config = dict(
    num_hidden_layers=15,
    hidden_size=704,
    num_attention_heads=22,
    num_key_value_heads=11,
    head_dim=32,
    intermediate_size=2368,
    vocab_size=16384,
    hidden_act='swiglu',
    norm='layernorm',
    norm_place='pre',
    norm_eps=1e-05,
    positions='rope',
    rope_theta=10000.0,
    rope_fraction=1.0,
    qk_norm=False,
    attn_scale=0.177,
    bias='none',
    tie_word_embeddings=True,
    parallel_block=False,
    init='normal',
    init_std_qkv=0.0133,
    init_std_o=0.0,
    init_std_up=0.0133,
    init_std_down=0.0,
    optimizer='muon_variant',
    learning_rate=0.000634,
    beta1=0.95,
    weight_decay=0.26,
    lr_head=0.00312,
    max_grad_norm=2.0,
    warmup_steps=200,
    schedule='wsd',
    decay_fraction=0.782,
    decay_shape='linear',
    final_lr_fraction=0.05,
    batch_tokens=[65536, 131072, 196608],
    max_seq_len=1024,
    doc_mask=True,
    train_tokens=1403000000,
    max_steps=12007,
    dataset='wikipedia_en',
)
MLP neurons of a small language model. Each row is named by its layer, matrix (gate and up: input weights) and neuron, and shows model dimensions 234-361. Each number is 500 + 40 x the weight over its row's rms, rounded and kept within 0 to 999. Numbers have three digits each. A neuron's up and down rows have the sign that makes its largest values positive.
A block is one neuron, or neurons of one layer that tend to fire together. After each block is what it responds to, as a language model described it from the Wikipedia text at the highest values.

L4.gate299:525466529492482493494471459438480525511480467532499517560495474495540473492433472467434501468500497497463461538447448429472521482535474477503488543528574469491483537483473492477524471465461518464443515495519469517540514420506517615597528519520546460480462439470573512506497533524460550577490461517575577443500522420477475520527507508572417444496479488494465557423511487485475527501506
L4.up299:455506505525522544490417506507534560481480474483517535458457436462446470479470435457375488492562514474407489539457456512472508541538501441450404526537522502463461536531491555496531494501474529441448544536538497562485458491547468537563479499566550507445510474456471465530573521514597573519435500566462531516426490532528563476515515497458573447511495468524481478552454518447510473568518
Adjectives and quantifiers that come right before the noun they modify, such as close (friend, range, air support), good luck, grand vizier, more, sole, native, often after a or a possessive.

L4.gate176:554475487463585453536505518557494542567450503372483498510548498475526558525488510521485522526503472490512454548500437431490574444514518449570470553498475517497585490512518461476462521462456520479556509508464498528503474532550533468507544543462490573519486539513486521537531463519459482484555481564441489496478524588540465429511396582493506508479533537451460527464469525489509522529535
L4.up176:582475556531523470473536518451517496464498521509565533506431467456464497524474463414526469498517518509466480521544466490435488512518538451524440472481437516472463470529499491462488525578510517423526509546539430456471534570503523550536491486403547556496563514509491502481480509432485529398566452488459569485385468569487478500495506495546486515550476500564523495557447372502493505493536
Second or later subword pieces inside proper names, mostly surnames and places in tables and lists, e.g. Calh-oun, Kav-anagh, Lur-gan, Web-ster.

L4.gate2009:494493514408534527528541565487522468496513540473453462525456492505510456527441483449554482526481505429576451494501511448507486483496515569456525507458413536517529556529479482541525499486593491495510436504492511530514425511520501552481607525456522434543507497516547535468438467461554603493505470469563460462547465544448485427466506464515474532518439529477483485490472536545523474493544
L4.up2009:460451531474502478510561503503484495489493482523436499447523524482510497411501477492520491463533489540532512423507486456482533546511477541453529446548484561534586568506459488443512516461519492520519424512508487524468497499459481471493550497423559560498527481516529491510469481444571478525432505553537444424558523539451430476433500570571475549465527459487570480481456495502518513505534
Words that end a time reference in biographical or historical narrative: month names, period nouns after "the same/following", and "later", e.g. "same year", "two years later", "in May".

L7.gate84:502511501553511472528569453476524609424466435469488580463472549464490476494497514461492481502518493482511495514486547447464515410508543484514503437505492424514466530473528448546500518543518497471504452455559466430455456438533469383513498529576507464423490481506453478512499481480470591464540497463487475470523578492478566522435523480512526551541490478498507505500532500456472527461528
L7.up84:493532393551493465566494534522438564500424510515450516482513544432462468552500471510418532498510495437521460512520548519507495507545486497521516420560574467553519531516534487483464562485481513522537487530495556508414492382452477469484493525505607513573505491482498470487448474573532503530503429450519482442468545508507493463461552464479548512585499526522484501516505490554555490470471
L7.gate286:430494524496492449489487534465457538433443486561478554524518536470502540500474491554465472529482512576508397514526526515520488503498494418502471472520463471467519489507563482494478530513570528599524484501539482588505440492482547523496502497521484551489541469511513507460471388482491477447482439499484472441443504469427501489493450419515531507465438456591453445414489506498452529559486
L7.up286:501450529559517526496495574538468502510517531530503592471521451544484460513481521498416470503500526552532496521492501457515483445548565507512544466455643445510458532480508512528549500539534522439459493561512463472537432479512527547541470528524464545501535521493467490500437499505518544450552448503514525531491489598520482356475493409494520451486535594489470467523527541494453480432464
L7.gate539:539521533555505527505473505481492490454539491469466564449493545455479455446489602502467520486518560508492428523413522398536496560507470461453497518492471465546502572483468497549484507575482554449467477420546469470486526485459523490430440548503532492500524537526487484459461489532478489523537439478554479527465604502409490546478504459498513504548532457480471497480481553495513504506520
L7.up539:411538556474416527453538492462464494467512571464504475467464497489541489556524467481423588505544389431420500478455497524517464514523534424547463485502500499513513463499475519495523530435485467503431494481543401501484539525509451546573450568519501504534510533476444530504571479550490548445566521433505455455532528503491518479521519477515549444535559471521518515384494499453578485471523
L7.gate619:556529584533552489505527603529549452484485456454451490525549511580471463515459511481489482465439513520481504464497601471510471447471491583473504523542470535562517546480479507567507479568538523518487510460504523452533507505476479499443477509500551467523517521546491458516492453488519475575531454443537534518449498524499553529464445509492560463463510476495497469594506462474498506435508
L7.up619:505488465521507534462524516522501464496448532511533456501536513457482411492482549469449482490454518549527511566485507534571506530563489493468539448519526504535519535582454572492451531560511475480455516499475545396519498528489518507464448524557537549487434510547502511495501520527483512480543441517476501509521481443545505461470425518487597548491444520436505527482509454521506489354463
L7.gate1392:484483504480487502486539468558521503444447510505453555445520513537505547492417537532526497544427525532491514447416474555532489499531478555512484510521425555451514403529549491494464495547506429479440474481490505466495500498462501470478500534510503496460474491519518515476550520473538465453476431442497572482554507510483536457476451541477563492487558480495514570445524505482517504415439
L7.up1392:477505503556525463478420395503499465513420410501517465500509485467501489511510565490518413498548534556477433494525526516501480487560557486497448486455577483486571545516588494457466469477503515454509494423468526548519533574506525504434532539505451474460478508471498453507510495467498461468510474455503524552479546523442461507562502561485499472519537579490465503534501463486511535454425
L7.gate1942:564514480483422579399568494592508476528500464512531410547514526533453485529467516533481454470508505430485571507469530448436486516465516538479478515546498566527570472570495460508501526459421527496495573529535482406533520441511443482435539524481536505452524545538532571548421499539531494461421486405452496509513468522479527463476463474523499542440491430517420471513557416494445548523442
L7.up1942:518554494506492505442514565472573541510533516492492487524567472436447465504518502497474461497483459478472483482504554458513577531508488555538504553479495510510489518512531469529469541527495578473517444450563519503419532489537466500425495536486458572510478571554488496538503556424505403559482481528510452516590517577492449576487558597533585548620512577491466555513475494539502581484450
L7.gate1973:455510488476533533495490525486480531483504460441537493594446509564475444542460520501503438494597502513510530485481504504511462466491520522479516474455512493518506443453491475516532582517432544519520462520506567561552455523535484516488502573554560426471466438506562474523476480535476449478490415464511483493484521461427490529450496485460544518451505530499554551497480489525507513480536
L7.up1973:577478608471449485492541470587501449447443588503454504490554523507544550483494506457527486507496553514463506549515521469524524464483479554476487578490519480523531394484421469443526506499524481541490496479575498440496463570425550506510572494490459471524495507508540458466471497533488444552531466510472486529478581524486482435475563576565515444504453509491501472518597495449581444527497
L7.gate2201:429451600499508422521438448507487589411518467593513455496506495499507524490483521565529507515447492528468516501441493538494463523513537488537530554515515464490515526555572495493464423478444508434501498443480490485540528494512511567445488501503512503490479491469494472425588489509499504509478471496495462503547654544558541542443422525444530524436488490553465459518495466559478524463484
L7.up2201:502482532531474442451496483521458418488466479557519483503489555549536469503576585533468470454437566471508520463406513542531509463453547544511521433461445577497506513508470479495461461511496488504438504511476534412502565451487513587503460546541503557468470511467472497501491489552503499472481512513490470503497568477525501517516478502489561480391480551476580517493468475517484508554558
Final word pieces that complete a split adjective or participle before its noun, such as ov-ate, brut-al, disappoint-ing, trunc-ated.

L10.gate36:543511530492489460470522501492547501512529483524506433549505515480524519480408438514536544624527470529458480530522469496492507475545523496515521534537496581543529503479483516520476493478580548510470517600504482514475513448495470522466484428459519531515523473561546497525535477460484461519540541481546442550456469549497557489597530500457447448498474455471488440475416572508489520536563
L10.up36:577467519534518488476458479551515570509508518544564493516562534498452543507382436537508485601505518473467488500567509529479484544486505476487515436452388536446515468514456512466471528442569495462465537522447439496511469507494464527498457409505520516530543555500495534512543448506520483542517495540493528480473497553567478441560505552462457450533476545518474501461518521568488594577544
L10.gate734:520425577435446450480491459506477566481560561499560461572526461530489523499495445531444476523539466513474409522539514536375514528514441546496417559498497506486514539541535583506463488494516495496433527512544514519594498532489504520514508445488464494491541405508579535478464469582477483507482511530475534499543526530484443578524512479519453483529454516513505513466537536513533467476465
L10.up734:453448510469494439489576534575456513581512556534509508548452537544528453480448446493523525520486496562485442469522490537476502513495505568524511496517544474450567492469557567519526547474503487448563502590523493494526468557509443540573536462525459454563549525579459455505540511515523447490524517461459553501478489492519467551464447516500446462514512479391537529517517519549479534517443
L10.gate1065:474524417536467518454458535507519524554499479533596463468525447554516524530532509557528451510465493530519477530511499516457469503515518454482503472513485582502493428506478486557472528411486485517495528522529505498591478574489468499505502474517520504515442442512495469459539564515462571521488557514502530471455535499506439538526474508526484479470509469460516500465492507450525489454516
L10.up1065:461490524515495550478540555495538441529530530480520586555505492446550503540416430500498533528515505538514493482488501544515496450548477574513458558608487516442572533494508548561505490485496518482476476471560505519538451482425447517525512440464493462567488477464542543532499461513473483473426482522521531480504554485497525492540471510499567486507538449537481577541573460540418522517488
L10.gate1653:468393525537534370456519539509542499518551466547475505575512492462471517487463498561443494484562471494451445441545476486482467570485483515523507541529486514450488511461538507518444479543482482456502486468492524476508501496520448487453498467483450525527461452471529478486525457504530498543467474504485522521453540452535474526532455492494479547530481459559465515484516499578519504513554
L10.up1653:433420527519489577538549498645475479533501531402522488523453502467487487494430486522516547507500513501511445451500503546461481569536484451481551532506484437493456488490471460495483463497512499493548485523501498456498495500516419518483522453560437407516588327528448473545517489519523540529500509539471501540539482577498499513551524482536531495453488508472508455504449531611494537490504
L10.gate1696:454447444502504553491500520502506453567430537515518453478569457470462424508456418422483474456501424551541505529539485591507444468567498557498479481528497451491550546514472584564570487487490448486481514558487596548493547511502464606559503507481514507498587469488499447511530473450466492497500544445497507454466527520485537555501509506584446517541456476462545470515519567516558472457445
L10.up1696:505481553517424457489498448508500570479476483469479450562559499514473527479509554560544575576487552451451433483552509504566533492561525462477555551461511520578509490523552475490489505440513533544457469444475509512442442531480355477557525531407509472514415503582489438441454488505413452499466505540545493446513481546413487500478551462455476484508558478472440553521542535508470502541564
L10.gate1951:472450568461507477452478560534409517512510498486449500505439506479486468540465477553396549528515549516492461454518517500405473512440540494513529469500489404544452509582470515487484491469477505502531525471432507493481477557563484517466466457478457467465493502528493498530567415531466521530520451497509572451494579523535461454527464551579495487483502504433477497519496572562456451567535
L10.up1951:484502482543468505455564557503511523501522504549588452489437549462493518489507486485610561457541513519462472566513459529473479584511480519473461460544494508506533523518507535479518418507600473531490514468475467493492539435471500488472536450558491487563555499484473432486502435421543478553588525554456513408483552504478513526481489483469528480547558504514560470483505456576507497468483
L10.gate2309:502542553472537495535509448548418453537481485493485523563451471452542460466501511455535497465552462521578448420515528521470450518497513502484560530505519521519526503511425485481531517517488502443506556534467575501476469448536502537462483481583480540534421455470518499527472466453510529524545469496501541491490487457511531476498439512432528458425518481564504494473442512535463551558533
L10.up2309:494493547523539508480564510555467470514622476540491510496557540500518556518471466486556523428539519419451532498425503532485519493502431477558481466514535477523529489562489488483485518475413509551539488474503406483470505433496455477472478484593449457520477537469492490536467503487500509471578558545514467484521473525536464558485506526516538478570514474486440474415487493539456511528507
L10.gate2326:501414522479487492475530578539495469447498496509466476541493543443523524487514446549523488526462494504538395413500494487536465549457494491532482514477514523484507603511515492531412495493499529502549502575504393502509540499454507468499561474488466468498483526505509534444471553509528484576514528507480555491465542436550519528499513524497512460487525432518512509514497407465479456459493
L10.up2326:521498452542521505521489473527471500535431536542515498560497506436494476501473483417490409478492507533457536489476610544500488466517501497510498473533436492499430454470460553555454469564471522470490507489498449559556518442531511510463448542517545454468536427551611485557530436489511540442551434520501481542470528542526517423480482432474532524439484454548485488578491475504482475558584
Middle pieces of proper names and fixed multi-word terms in lists and tables, such as Kay-ak, Bah-ia, District of Columbia.

L10.gate549:510483499539478532493508435541477562539488563491473519406514502479468522525499468540476484527506508469547497503551531483492550483540543514517480503495423587541476425468569427468469459496527479469536532497506488486562459507522404477475509454468440517479514572564449466508448532540459485520460516512503528572477566596517470457520519468487426499502541459476550467547511481559430482469447
L10.up549:558455521469522478517470488470531513514551474558492463527465520570468526463484453465522474510479510519400520534547485490565510411515577542499495438464500496566508453497449466574517478423409489521482463493482479509505535500506538471590555416426537494567478445499486500514542491457504444533491467488536538498478531512526508490551541466493443444505485500548590431502526490516532540469496
L10.gate602:467523496465520507478541518526431481447501482497520453506457502500493521523511457472500541433529524473532527511573508494489469467582497504508476532470441417525499533533425413450539531506471515452450496524510451507560529503462480582519580453466500472517497483485487550487501549530496472560463547467488470553490478473466551488516567504495533457497527466456432497535481575451588475464527
L10.up602:490602493461530456486542469424514464498473516484460556510497490603466484528449549509519532523568420478423484578557513523459420478462513483407546512511484500498517526505546410481509550501480465496535446512466516642481495487535482555538460519414507541463414508605551474494534477500472499552400518467545481541565539464460486464523531421509517505485481513546501496480489562505540513388470
L10.gate689:442463526429484498531503482485519499423475496454427497449502468524496497510484481489490445538503492556532488548458477435517474477574517430538509500562478559546483441510482542566491499525507472482576491411506516390491474439517431539497561453496548506534487492506405466488469466449539515477533510416495491527504504496482524526505521482477354452501534543472550462445489498573463420535512
L10.up689:450440425497546466573520512503484487512497465452587532538506504491412503401528518463487538514527448533439543474490426558465497479534514551507588466517463483521538452471535563487539482509474510476499429477537521437527483494577499529525517493553485517431494530516513505568499521456499517482489472524526496478490463475468574544494437501450468461504506551480515496460454506495468553492484
L10.gate1173:506541480523458490491425497544503499509516543566460506568521533513520425578458612474503480470383476626518481542539563503475492449457492471491515467467487490497482571526478528539448502416464521512557477477502541476517501506500365480467494465497480536480498424494437460485486477442536547551419535564589474468500502524479521470488409504540460541501439482504441485594525584470525478449423
L10.up1173:495534470469520518492432473519489525545497443547514541538508495558355504444500529497525546505481503556533519446485504511537530510455454441494454489490519434466515474501501412491441470531554494503469467469500469477509462463502507502512541439491497504477463556537470504481488478524475519474514484511536435491455563518595487508498460550484548506478516507549433539527507483513519437460491
L10.gate1457:509546492487497452645436467491488544436516563514472474563448459541449523487522482498556514556510502492529503506526494497524533517513536512503570504530449475511432473526461456466484468490505507608548503485421479547507467476516472503506441442462488479516502507490500446492521436536465495507534447515522551475538494498430494488468549502572492543523526564547477467542505538483497443537594
L10.up1457:556439517451475562477495451524496545442448440479536511457542544555518524540498516465502456472581517485518512514594534483530514514518481477499396543530526533514491579519546526536540482501520507539474445426520457469522543495501484463420563523508524509501516478517490480566535399440395498531552511525524539523467489567482481490498502385443537455464452439476469448555535530487517558551476
L10.gate1469:428509514476439537490508504526527493456538530490517457502511590536485556471422496534490519523502594472484513502422523524473494493572504505488493467419514459491512523521485471527431498524477487545412497488511429456551452477548522537544445475511555463537509477502488482555536525495498513464453552542443553529427543544545563480463488504434536447471515542484525471538483487561550455444469
L10.up1469:518535499535515537483467587456587530580430435491478482491515487571537491505494499489505581544431499520540449518449535520438518521542567489580526552495528549507451479529533564586553571463520503537497509514518484459449543537543437477527485491493452541498559529532511496487539496494479542483588545516489489478599516579434471498522559551546492433438451488537463462604469484490497466502474
L10.gate2083:542483506465571505454516475518494494512558399435446471557459569539481588554442517471524506430451490510445481574475478487529357444510484491437487527466456448497491549533438444521544490456447517511524474487455531453448549471501486542590481506465386416515442511565459494469458558488467521517509537479464511539525556544412510470427421500573510422478455507550498530525476542478552506476498
L10.up2083:468526501540529532567502465563448554506450524514477465526509472544542476459498496477557523497477562542471453502489504491459453553486585458493445501489484465566504521437501450474542559526513498472457459505479540529483525437474587509581583422480522525528541532553573608550588548499495530460531448521436489499529534571510454459479495541512579395474459470547526536534485426539463528546444
L10.gate2198:476512509561539508548534457467492456516510508426505563496471465537493564460514510578514504456564542444463510472509525470488396502542555527452500553481513457483513558530486514572508575489521556493473524470500518488558515442549522485490424466431495494489526477486499560525461528532605487518512487606489538491516522476486550516518462476455446506470466502494427466497434527417620498527548
L10.up2198:504486505519521484455422524547512467492528499480490514450472499506466543515506496492469554490595467417504456471540528547496547469521545480441470437473496533545520370485553482573507508472528533516488492509511465484518421520452483475510578490438491498478444483553510488490466532464492545478537528465494495491557562567541564511539446458498527469511494539621494544477496497449570407495547
The last digit of a four-digit year that ends a date phrase, e.g. the 3 in 1993, the 5 in July 15, 1865, the 4 in 2024.